{"d_mlp": 1024, "qk_norm": false, "init_std_up": 0.0198, "lr_mult_o": 1.5, "doc_mask": true, "steps": 6018}
MLP neurons of a small language model. Each row is named by its layer, matrix (up: input weights) and neuron, and shows model dimensions 16-111. Each number is 50 + 12 x the weight over its row's rms, rounded and kept within 0 to 99.
A block is one neuron, or neurons of one layer that tend to fire together. After each block is what it responds to, as a language model described it from the Wikipedia text at the highest values.

L5.up89:18 45 53 39 39 48 43 60 42 53 34 43 41 46 50 31 56 42 21 55 46 25 75 41 45 53 52 59 63 58 33 40 40 41 29 38 53 55 44 38 26 29 40 47 77 64 46 33 52 49 44 53 69 49 56 45 63 84 55 51 56 55 54 51 49 34 52 66 64 58 34 68 61 44 77 45 42 50 58 59 64 34 40 56 46 58 51 55 70 47 38 36 40 48 55 48
L5.up132:45 51 48 50 48 50 67 38 61 53 55 32 43 46 28 53 29 46 38 60 70 32 33 42 41 33 36 43 60 29 65 41 54 67 37 61 52 52 45 41 43 51 61 60 47 30 27 63 42 44 43 53 39 49 69 71 53 45 48 44 35 64 69 67 49 50 43 48 58 49 49 48 64 66 51 37 32 51 44 44 43 46 44 40 55 68 57 36 72 44 41 53 53 65 52 58
L5.up184:76 34 52 53 36 27 61 35 39 47 56 63 56 71 76 65 38 77 58 66 33 50 60 50 45 41 45 33 35 55 44 72 51 41 51 74 57 48 54 58 69 55 34 46 53 61 47 41 50 46 35 36 39 49 59 56 36 55 35 25 37 70 50 37 34 55 29 81 51 58 42 72 46 44 46 38 71 52 42 49 48 74 54 53 51 60 42 37 43 41 30 43 69 53 34 56
L5.up200:65 70 48 48 63 43 35 40 63 48 52 42 36 29 44 72 48 62 49 54 54 67 42 44 55 64 47 41 52 47 63 36 54 47 77 28 44 38 48 46 62 36 49 23 56 45 48 37 43 37 50 53 64 49 37 46 42 52 25 46 62 38 29 47 42 52 58 52 46 74 54 49 47 52 40 47 69 63 58 40 46 54 37 50 60 48 50 60 52 42 51 48 75 44 55 69
L5.up202:26 26 54 44 35 33 63 44 43 51 62 49 38 61 50 52 41 43 40 75 44 37 60 49 67 34 52 40 48 29 65 39 36 66 42 35 47 44 31 49 49 57 29 53 57 43 53 42 39 54 49 50 52 51 61 64 30 74 55 55 63 53 60 58 52 23 39 41 55 47 51 65 42 51 49 39 56 54 44 35 55 38 50 52 46 72 39 24 48 47 62 51 44 33 41 55
L5.up683:25 60 55 66 63 32 52 49 46 63 56 36 39 43 52 65 73 64 35 65 42 69 56 55 52 35 51 34 50 75 52 61 62 54 41 50 56 57 35 73 75 65 52 61 61 47 58 49 47 34 52 50 48 37 56 52 66 36 30 56 69 39 36 33 32 38 35 53 60 55 56 64 49 80 49 56 46 38 51 43 70 41 47 43 35 53 59 42 52 55 52 79 50 43 57 59
L5.up742:43 25 45 24 71 52 59 37 60 26 60 66 47 55 47 66 47 48 54 49 35 60 59 53 44 65 55 51 67 58 64 27 34 38 57 46 51 38 71 42 43 54 43 44 44 55 47 42 58 53 44 51 56 72 50 53 44 66 48 38 43 51 55 36 39 43 45 28 39 69 65 44 55 55 62 33 53 31 52 65 39 54 50 31 33 37 30 67 40 59 35 28 39 44 51 68
L5.up888:57 42 51 52 36 33 45 77 47 45 53 62 52 45 38 53 44 58 44 59 54 51 35 40 56 29 47 53 61 36 51 51 55 39 46 55 61 55 27 68 47 63 68 37 64 55 42 39 60 52 62 42 59 55 36 44 71 49 36 61 47 51 66 49 51 27 57 70 49 52 50 53 58 38 51 45 56 66 42 65 38 51 21 53 29 36 65 43 48 23 55 40 54 29 64 62
Responds to: Fires on the second piece of a word split after a lone h, as in h|ard, h|is, h|ost, h|om; sometimes other splits (c|up, 6|3).

L4.up172:27 34 50 63 63 63 46 35 40 55 59 49 46 47 56 40 59 56 50 49 49 63 43 37 47 22 44 30 45 45 53 57 69 55 42 62 51 63 42 49 65 58 69 62 57 41 70 53 53 46 58 35 35 70 51 48 41 66 45 41 51 46 47 57 52 32 48 38 50 48 49 62 23 58 38 60 40 56 61 52 60 55 78 59 32 39 53 54 48 53 43 46 47 62 48 44
L4.up333:50 63 45 62 49 38 37 48 53 45 54 31 44 32 52 56 64 32 59 52 53 43 34 55 67 41 42 46 56 64 55 56 56 39 74 37 46 68 68 50 53 73 69 41 32 56 39 73 64 27 55 32 49 78 46 54 26 51 51 26 70 39 33 43 34 57 77 33 14 26 33 42 46 54 56 54 47 32 40 42 56 51 43 50 59 58 44 53 58 47 59 39 48 58 46 53
L4.up387:53 60 61 56 41 44 58 29 48 58 56 51 57 42 60 51 41 37 37 36 47 49 14 64 32 40 47 32 63 57 51 56 58 63 78 47 53 37 43 61 35 56 42 42 37 46 45 45 53 36 47 55 80 63 63 33 42 80 65 64 62 30 64 60 57 63 64 59 47 44 48 36 45 41 37 52 34 60 60 31 50 47 26 56 40 51 54 24 45 46 41 60 49 50 64 52
L4.up447:42 59 51 39 80 65 31 40 43 43 41 51 81 68 43 40 49 45 32 56 40 74 58 42 72 37 50 39 53 48 54 38 62 53 64 69 63 29 47 64 49 65 60 59 50 58 33 35 26 37 64 62 44 38 48 65 31 60 63 62 32 45 51 34 64 59 61 55 59 38 43 64 58 37 38 54 56 58 53 62 36 59 64 53 25 51 79 55 39 51 39 62 61 58 58 54
L4.up449:63 38 51 52 53 49 38 32 44 31 55 46 64 48 58 42 42 46 57 56 60 51 43 47 49 35 43 70 26 49 68 43 55 53 68 43 66 73 32 42 63 61 81 47 46 57 58 53 29 48 64 58 45 61 43 61 32 58 59 72 38 43 35 60 57 31 29 30 53 26 46 53 31 56 60 56 43 62 45 43 46 49 58 47 50 63 48 44 46 63 42 55 34 60 53 27
L4.up534:44 67 56 31 51 41 32 25 62 43 55 45 44 42 73 43 61 30 36 57 36 47 46 53 45 59 26 45 64 49 66 39 51 35 37 35 54 40 29 36 66 52 53 60 63 54 61 42 32 26 44 66 54 51 48 56 35 48 48 41 35 34 36 60 54 54 67 54 36 41 51 58 58 32 52 55 22 47 43 45 44 59 47 55 37 85 56 62 57 76 39 79 32 50 54 64
L4.up759:25 57 61 55 66 28 74 59 55 43 40 48 56 55 59 45 59 27 50 50 68 50 38 45 49 50 47 42 63 47 49 57 70 40 37 43 31 68 72 45 72 30 60 22 41 49 49 41 67 51 56 74 44 65 47 48 40 48 70 73 45 41 51 69 61 49 48 32 54 65 60 55 43 29 25 49 35 61 49 43 56 45 41 46 55 58 54 52 51 57 33 55 37 26 46 60
L4.up768:35 35 43 43 59 45 64 37 53 49 45 61 37 40 62 51 56 74 67 64 42 35 42 45 46 54 68 35 61 44 53 43 71 62 54 42 52 50 39 41 53 51 64 64 70 49 42 45 22 50 41 53 40 56 38 38 35 55 52 46 46 55 44 54 37 38 80 38 44 56 44 57 43 41 41 56 23 55 39 48 39 37 73 55 41 71 44 53 54 56 48 69 42 32 55 35
Responds to: Short second or third word pieces inside a word broken into fragments, mostly after s or c, as in s-ed-uced, s-ch-olars, s-er-ious, c-red-ited.

L5.up150:47 47 54 60 60 53 60 37 44 40 40 33 49 35 53 47 45 44 77 66 59 60 56 56 62 33 30 48 65 79 44 69 59 53 47 44 43 40 75 47 35 39 68 62 46 33 53 72 47 71 47 55 67 54 55 48 46 56 39 40 54 64 40 55 57 43 54 32 43 35 46 56 52 59 45 30 60 59 56 45 57 63 56 46 39 37 59 67 58 31 74 32 29 59 62 50
L5.up252:55 56 61 36 55 53 53 50 41 47 63 50 52 47 68 37 35 46 62 35 31 63 63 39 50 49 35 30 50 53 31 76 35 35 56 42 71 39 56 64 76 58 57 36 63 42 51 45 51 39 43 62 38 51 75 32 63 18 57 41 59 64 60 48 48 60 37 19 52 72 51 42 53 54 64 57 49 44 50 49 44 51 60 19 66 46 59 38 47 47 56 35 22 51 79 55
L5.up281:40 61 53 57 52 53 30 54 49 48 54 49 46 31 78 59 63 53 44 54 42 45 52 52 39 26 44 47 49 28 49 45 41 36 41 49 59 58 49 54 78 46 33 50 54 37 67 64 56 52 53 66 49 37 54 50 59 40 44 51 30 46 54 31 65 36 32 40 59 46 47 57 51 61 58 32 40 52 45 51 58 47 51 66 54 43 43 42 46 83 41 36 32 51 49 42
L5.up358:54 39 61 36 33 62 35 55 49 53 24 54 51 39 52 44 56 52 31 44 48 51 52 60 64 58 53 38 52 45 55 12 59 44 57 29 57 53 53 36 57 41 79 55 55 57 51 55 54 52 55 41 38 67 41 54 56 52 58 64 48 48 65 29 39 62 60 80 34 64 37 66 43 54 46 61 57 39 55 63 62 74 52 35 46 42 64 42 47 50 56 60 52 74 42 51
L5.up617:44 45 35 37 45 63 46 50 47 49 54 51 28 54 48 48 50 50 39 58 47 47 35 47 50 46 67 48 43 45 48 51 56 74 57 76 49 54 59 50 44 39 49 58 45 44 53 42 53 39 51 56 19 55 53 18 36 35 49 52 46 61 61 48 52 65 36 54 62 81 54 51 33 64 54 44 39 50 46 60 67 31 64 47 53 62 71 49 58 34 26 62 36 53 56 59
L5.up901:64 46 39 40 48 55 65 44 28 38 56 45 63 67 79 30 38 46 37 79 52 52 64 78 67 43 39 48 30 43 59 68 43 66 60 30 61 37 51 55 43 38 72 48 55 48 54 42 50 42 54 63 35 48 44 61 36 62 70 58 64 62 54 44 50 61 64 48 61 57 53 20 57 45 46 46 62 56 27 76 50 39 71 62 46 49 53 60 40 33 46 47 45 59 50 62
L5.up947:64 57 52 40 41 54 49 62 68 53 46 44 51 28 58 57 49 56 68 26 65 73 50 45 57 50 46 53 30 39 45 64 47 77 76 62 55 60 65 27 30 53 52 50 61 43 37 66 29 49 49 63 42 44 55 44 50 42 30 68 57 37 46 47 40 51 56 48 66 31 35 23 35 65 55 57 57 43 35 41 30 58 55 40 34 56 37 56 43 42 39 44 55 56 48 79
L5.up1003:62 47 49 58 61 56 37 74 39 42 42 49 55 24 87 46 40 46 64 44 58 43 51 39 33 36 54 46 47 30 64 59 43 50 46 43 56 30 58 33 58 48 51 36 63 62 37 47 29 81 30 53 57 66 50 34 51 50 49 54 60 27 43 36 60 58 68 42 55 56 56 39 62 48 44 42 57 51 34 64 68 35 36 41 70 48 46 82 50 69 49 57 42 65 50 17
Responds to: The word a, especially after as, was, with, or a comma, introducing a role or category, as in "as a society", "was a graduate".

L4.up101:52 52 53 40 55 29 35 39 73 57 59 35 53 40 43 37 55 43 36 78 58 51 60 37 58 61 77 41 42 36 50 20 58 43 70 44 49 68 48 43 62 46 65 59 66 20 57 55 32 51 68 48 32 65 73 46 59 47 55 41 51 61 38 42 53 54 38 53 63 64 38 62 53 46 56 44 32 71 56 56 42 56 54 44 54 53 53 50 59 45 70 47 58 57 47 56
L4.up146:44 52 51 33 57 64 41 35 47 49 41 51 53 55 41 51 45 66 32 39 48 44 33 28 64 45 49 43 80 39 57 42 42 48 51 50 54 57 52 41 54 54 53 54 55 48 62 21 70 47 44 61 60 91 45 57 75 54 63 50 52 66 51 70 43 35 44 54 53 53 49 49 45 57 42 46 66 44 47 66 46 39 66 49 42 54 59 61 45 64 45 60 29 55 66 64
L4.up175:53 36 45 15 74 52 42 50 55 41 63 37 43 53 70 65 60 57 43 41 56 55 22 32 47 40 54 15 66 15 65 61 52 53 43 38 43 51 49 34 52 55 52 45 50 67 58 44 40 42 50 51 48 42 55 50 55 42 55 46 71 49 41 68 60 39 35 42 56 62 62 73 67 40 81 27 48 57 50 58 46 64 52 49 51 55 57 57 44 45 53 47 50 59 55 33
L4.up226:53 34 46 59 58 48 54 43 39 42 43 33 49 55 67 57 60 53 57 37 46 33 64 62 43 44 65 55 39 64 46 44 53 29 47 50 37 64 57 53 50 66 63 33 53 18 47 52 48 46 44 50 53 56 31 65 75 48 35 51 60 55 58 53 48 65 35 25 54 46 67 46 48 73 49 59 39 59 34 38 50 63 56 61 53 33 41 41 56 45 72 62 51 25 78 49
L4.up464:48 51 56 60 64 54 55 38 56 53 29 66 52 57 34 48 37 56 73 61 49 36 56 39 49 39 64 34 58 29 51 38 55 60 61 53 44 54 64 82 64 38 47 53 46 64 37 59 47 43 57 40 48 68 52 35 61 50 57 50 75 46 59 43 45 33 44 35 29 56 46 63 49 72 57 53 56 56 34 62 44 54 49 53 60 51 56 43 57 35 39 39 65 66 46 66
L4.up549:63 54 41 52 55 45 59 43 70 55 49 49 41 47 59 64 45 30 53 52 62 69 52 54 71 52 78 57 68 30 73 34 41 66 49 44 35 47 50 50 65 49 50 34 40 40 37 54 61 44 31 50 49 30 48 49 60 50 55 36 48 37 52 53 27 50 40 56 57 55 23 46 41 71 68 64 41 38 53 74 65 79 32 63 38 43 50 32 46 74 66 56 45 49 74 72
L4.up555:66 49 49 63 37 32 43 46 58 48 47 44 45 50 52 57 64 66 42 56 60 61 45 19 56 42 59 17 73 39 54 30 49 49 41 47 43 73 33 50 66 54 52 50 63 28 31 52 46 63 47 45 60 59 51 32 55 42 57 31 48 52 72 50 34 37 33 56 51 35 44 59 65 61 42 60 58 48 58 43 45 37 85 41 54 48 47 50 57 66 32 45 47 51 50 68
L4.up875:59 57 47 24 53 54 34 38 22 40 54 42 64 47 58 46 51 43 45 42 53 62 50 60 62 63 68 42 56 33 57 28 67 45 69 47 54 56 61 61 37 54 71 47 52 52 55 40 48 80 56 35 62 57 46 68 41 36 61 39 46 59 59 48 33 58 62 43 72 28 57 48 59 46 48 56 44 38 42 46 71 54 53 44 40 59 53 48 44 42 70 52 55 34 60 37
Responds to: The first token or word piece of the predicate right after is, was, are, as in is a, was an, is sim(ilar).

L3.up877:47 46 68 22 54 47 24 41 57 37 59 59 69 26 58 52 49 67 57 47 41 48 57 20 36 59 33 51 58 61 53 54 46 29 60 51 41 43 54 75 58 52 44 50 69 52 62 53 53 59 52 39 67 66 41 36 61 52 61 35 60 67 31 46 36 48 76 43 51 42 49 41 45 49 46 55 49 52 48 45 41 44 36 34 50 70 45 41 68 68 56 45 45 57 56 42
Responds to: Short second pieces inside split words, often a vowel or vowel-consonant after a one-to-three-letter start (re|ad|ers, S|o|chi, ass|a|ult); also " of" after nouns.

L5.up22:42 46 70 37 55 47 39 50 31 59 58 42 33 52 67 42 46 33 57 47 30 31 65 57 47 52 72 47 41 51 38 44 57 44 49 65 46 53 48 37 62 41 53 31 36 59 60 46 72 25 56 72 45 87 41 71 66 37 62 54 59 40 66 52 52 84 46 46 56 48 50 63 48 68 52 30 59 64 37 50 65 49 60 64 64 54 40 37 53 61 33 66 44 31 33 56
L5.up121:46 33 41 79 49 37 86 41 38 49 47 46 56 34 48 44 63 30 42 40 62 65 69 42 59 24 51 55 40 45 32 47 37 60 76 38 63 60 49 40 64 70 55 42 48 57 36 41 71 47 38 37 50 55 49 55 44 30 51 61 29 36 69 55 58 53 49 73 51 50 31 39 40 41 35 84 69 41 55 40 54 51 60 49 65 59 62 64 49 39 56 54 37 58 80 60
L5.up213:40 30 54 54 64 29 36 47 55 53 59 49 53 23 58 58 54 33 49 54 50 66 47 48 45 33 46 35 55 50 44 43 43 40 54 41 37 82 39 51 59 57 73 38 44 21 51 52 61 38 40 66 79 42 58 47 65 51 38 50 39 52 58 86 22 42 33 56 33 57 46 49 65 50 30 53 58 64 51 51 48 68 54 53 40 46 54 67 46 48 52 35 35 54 65 52
L5.up269:41 53 42 45 64 53 55 80 36 67 63 63 46 42 66 60 61 32 53 53 62 53 62 50 65 37 53 55 24 49 58 62 67 59 56 23 66 55 48 50 44 35 35 64 44 35 50 63 50 38 46 66 38 62 35 71 56 53 32 41 47 71 64 46 35 73 44 62 58 57 61 59 45 63 47 58 31 54 73 36 30 55 30 64 28 61 54 46 55 58 43 65 51 19 50 81
L5.up317:36 37 58 57 55 44 62 52 49 46 62 50 44 61 53 49 58 61 46 64 49 59 65 37 61 57 41 38 27 47 38 82 43 56 54 28 70 56 53 44 79 49 48 64 47 37 32 58 56 66 45 38 48 52 46 54 43 69 46 42 38 62 49 56 35 39 42 60 69 20 48 51 39 52 48 30 54 65 44 57 76 26 37 61 65 74 43 45 50 49 42 54 48 46 47 55
L5.up380:53 44 50 27 48 34 63 40 28 52 63 69 21 55 44 20 66 67 57 37 44 54 63 61 64 49 55 26 40 51 55 45 34 48 49 29 50 73 56 58 60 49 33 61 51 53 46 55 55 62 53 58 48 55 53 55 49 56 36 46 56 65 42 55 57 56 27 40 57 49 38 62 51 54 67 26 44 51 53 61 41 48 56 31 40 49 36 44 45 63 42 58 29 50 50 67
L5.up465:60 54 41 56 56 44 61 45 63 43 56 56 50 20 51 54 50 32 35 53 68 36 50 33 56 58 53 48 40 66 36 39 63 58 57 34 52 63 52 36 56 39 67 37 34 26 64 35 54 52 50 41 55 50 61 54 42 52 50 53 66 25 61 65 69 63 58 51 63 60 43 59 22 47 38 48 46 67 63 68 57 45 52 54 60 42 56 62 35 42 57 60 44 51 61 56
L5.up801:39 47 62 38 55 37 38 63 50 68 57 52 42 61 43 47 65 69 62 59 33 42 72 59 51 38 58 60 42 50 57 70 31 42 57 36 53 53 32 66 50 43 46 56 56 37 27 64 61 48 53 60 66 79 42 64 49 66 65 51 22 56 35 43 51 42 43 30 58 54 28 57 63 75 45 51 61 57 83 57 57 57 58 62 30 59 50 36 57 50 55 59 53 54 27 69
Responds to: Second-piece tokens (often vowel+r/l, like ar, al, r, l, or) right after an isolated initial b, g, w, f, as in b-ar-ricade, g-l-obal, b-r-and.

L5.up104:65 52 64 31 50 32 36 56 56 24 56 41 50 53 58 67 42 64 52 46 42 29 44 41 45 66 51 38 47 43 75 39 53 61 62 41 53 51 37 46 60 37 58 17 57 31 58 42 34 52 39 50 48 50 36 73 34 51 55 35 60 29 37 74 40 31 36 36 73 42 55 49 67 63 69 38 73 57 56 14 42 45 46 43 40 70 54 44 52 69 47 31 73 41 70 51
L5.up180:47 63 28 40 47 47 62 49 36 36 58 36 45 58 67 45 39 47 57 59 51 67 31 43 43 38 41 39 50 56 49 69 71 37 53 34 55 49 35 57 46 50 48 85 50 65 43 64 49 64 57 52 42 53 65 37 48 52 60 43 50 60 64 47 69 45 63 47 52 46 65 41 37 49 32 48 38 67 69 46 53 68 43 56 72 51 57 46 63 63 42 44 40 81 48 64
L5.up346:51 55 55 33 53 68 47 30 57 57 65 32 30 47 57 53 55 53 69 62 61 25 60 53 59 57 46 45 75 59 56 44 44 45 45 34 72 29 40 76 50 54 51 41 29 57 52 55 76 56 66 78 54 58 66 63 65 43 41 52 61 36 40 51 52 31 49 37 58 30 39 58 59 44 64 47 66 56 46 56 63 58 71 38 45 66 64 50 69 61 31 51 36 49 02 43
L5.up376:65 62 51 33 44 27 56 47 51 42 49 55 42 38 50 50 59 43 60 56 42 44 44 45 40 56 48 59 39 33 30 36 48 45 56 61 56 59 54 77 86 35 48 37 64 51 42 43 64 34 60 42 64 45 54 65 70 73 41 52 54 56 42 61 47 40 38 48 48 52 47 68 23 62 40 62 47 47 52 52 45 27 35 53 56 46 49 49 49 67 38 26 69 50 43 44
L5.up474:38 38 49 30 10 43 77 26 51 56 44 57 59 48 47 54 56 72 56 38 44 62 50 46 68 56 62 58 44 40 51 75 56 36 52 66 74 52 42 39 44 53 60 55 56 32 46 52 47 47 27 51 46 52 48 57 40 64 78 57 63 65 34 45 75 41 63 31 63 39 54 62 37 50 68 58 33 32 46 32 57 38 42 46 48 36 76 27 65 68 37 62 45 65 63 60
L5.up702:58 61 47 32 31 30 55 28 45 59 57 34 17 61 56 44 59 68 63 60 49 35 47 45 62 55 45 66 49 37 51 40 31 76 43 51 64 19 29 63 44 42 51 53 51 60 61 37 46 46 33 58 48 59 41 56 42 63 57 43 56 43 52 52 72 55 48 48 47 46 49 29 39 42 63 49 55 52 78 52 52 62 63 54 49 72 53 49 52 62 50 40 50 38 43 61
L5.up786:80 83 66 48 60 47 46 61 57 44 39 38 48 46 54 77 39 60 48 63 53 47 38 38 73 47 50 45 39 54 52 32 48 65 46 46 41 46 28 50 38 36 54 63 59 63 38 40 44 36 69 79 48 63 58 70 56 56 50 37 40 48 40 53 35 80 48 49 68 60 34 19 44 47 50 37 48 48 50 54 46 36 38 58 40 43 57 37 33 47 30 45 52 61 40 84
L5.up863:60 50 42 33 55 49 59 49 38 56 55 41 64 46 58 75 63 53 65 68 58 45 31 56 49 46 62 38 45 47 33 70 42 37 44 46 84 56 55 67 42 54 72 45 85 45 37 52 41 44 52 66 57 46 49 65 32 39 61 51 68 42 44 59 64 32 27 17 51 44 43 41 53 43 40 49 48 61 56 44 66 41 56 43 37 76 66 57 68 39 46 55 56 53 58 53
Responds to: The second word piece right after a one- or two-letter word start, such as the "al" in c-al-ipers, c-al-endar, C-al-vin, and "ro" in int-ro-duce.

L3.up709:33 64 33 62 72 52 50 40 47 30 46 48 50 36 56 65 78 48 36 54 54 42 61 51 47 48 41 55 57 53 49 56 55 38 48 56 67 32 46 64 44 39 53 67 52 59 63 47 61 61 50 46 55 37 50 48 39 56 56 55 55 54 24 59 76 39 52 35 75 53 46 50 50 61 58 30 49 42 48 54 24 53 60 51 42 61 48 59 48 51 51 69 27 44 63 53
Responds to: Second word piece right after a lone capital-letter token at a word start, mostly in names and places, e.g. Br-ad-field, F-ay, F-ort.

L3.up695:55 43 15 43 29 54 56 33 56 39 54 42 61 64 62 35 46 47 34 46 60 64 54 34 50 66 38 42 44 33 61 42 44 55 62 63 60 27 54 32 52 42 40 45 20 66 53 38 63 54 52 54 37 54 55 50 44 62 57 59 63 53 45 60 40 47 41 63 74 50 42 58 66 53 46 54 44 52 63 60 40 59 50 39 43 79 48 46 43 50 50 61 44 68 56 46
Responds to: Second word-piece right after a one- or two-letter word start, strongest for "ill" in k-ill (killed, killer), also B-ron-ze, aband-on, th-us.

L4.up34:36 42 52 43 56 25 63 47 65 30 30 64 48 21 48 49 53 62 33 55 52 74 57 49 36 43 43 44 45 36 31 53 57 55 57 51 44 62 42 61 50 58 42 61 28 62 57 36 63 46 42 82 61 55 57 48 45 54 50 60 38 51 45 71 48 49 28 57 58 63 49 57 27 49 45 40 59 40 63 40 29 62 40 42 47 54 54 48 55 70 58 54 66 61 58 64
L4.up106:66 35 37 45 56 48 52 45 34 60 47 36 78 42 57 21 58 51 24 72 51 46 50 62 51 47 58 15 43 50 51 37 47 54 81 55 63 65 49 63 65 54 54 40 44 58 51 55 79 56 56 68 61 64 41 35 72 81 59 63 54 45 27 50 27 48 39 40 69 48 54 41 64 68 40 35 35 53 59 44 48 29 63 36 59 56 63 57 45 55 59 47 39 53 52 42
L4.up353:63 52 49 52 43 34 65 54 60 63 63 62 62 57 46 58 37 42 58 46 63 55 59 37 48 46 57 57 49 41 41 52 57 60 65 68 70 27 54 52 57 59 76 48 58 27 25 52 67 70 38 58 42 66 56 74 67 50 66 52 43 50 45 56 31 58 68 68 70 46 59 39 50 62 47 40 50 45 62 61 37 50 44 24 39 69 70 40 57 51 43 57 33 17 44 60
L4.up653:63 62 51 39 37 51 45 42 43 41 67 38 50 38 50 64 56 46 37 48 50 60 72 49 26 36 60 60 37 35 43 60 60 51 35 56 45 51 50 44 53 45 43 41 43 31 45 59 70 40 51 38 60 45 64 41 48 78 62 53 66 66 15 68 50 47 50 68 47 42 48 40 46 36 48 47 32 40 51 55 49 28 63 41 50 45 59 44 53 40 50 77 61 57 25 56
L4.up770:55 51 34 43 59 35 54 58 34 52 56 73 51 48 41 39 35 49 32 56 49 53 48 46 57 39 69 49 40 35 59 62 36 48 44 46 39 36 36 30 49 45 55 47 56 43 56 37 45 47 46 55 45 57 38 35 36 72 50 57 38 45 27 57 57 42 37 57 65 41 29 42 49 74 53 44 44 43 39 57 51 40 52 54 67 48 48 43 39 77 77 72 38 28 38 73
L4.up881:48 38 54 30 61 48 73 43 54 45 51 40 48 35 53 60 68 70 67 38 72 28 36 46 15 41 46 44 45 38 58 59 55 58 58 41 54 53 43 52 47 62 36 57 47 57 39 28 53 63 43 67 47 77 27 49 70 48 62 45 34 37 47 57 68 60 37 48 69 43 57 62 48 39 73 58 36 44 66 57 60 44 40 58 60 70 56 51 42 53 46 66 46 58 52 68
L4.up888:40 62 68 41 36 49 67 67 58 68 54 38 54 31 45 48 62 44 43 56 47 39 47 51 39 71 58 48 46 62 49 46 70 36 60 53 72 34 51 71 74 65 54 37 59 50 55 32 46 50 45 56 48 53 48 49 56 40 59 58 44 49 28 66 45 67 56 51 68 47 65 57 41 35 48 62 62 57 83 52 57 40 74 47 35 54 39 60 11 55 48 51 27 46 76 50
L4.up1003:20 43 46 62 60 30 48 67 36 61 54 37 48 34 58 37 54 54 43 44 55 51 56 46 67 39 50 53 43 44 38 61 39 54 56 28 46 51 52 42 56 56 39 47 56 51 33 29 34 48 30 51 43 42 52 54 36 44 58 61 35 60 57 83 58 47 54 41 63 41 68 49 45 78 60 42 55 54 64 48 79 67 55 58 59 59 37 60 40 62 44 43 52 39 46 55
Responds to: Word pieces that directly follow a split-off one- or two-letter word start, in common words broken oddly: h-on-or, b-ron-ze, H-ist, f-e-eling.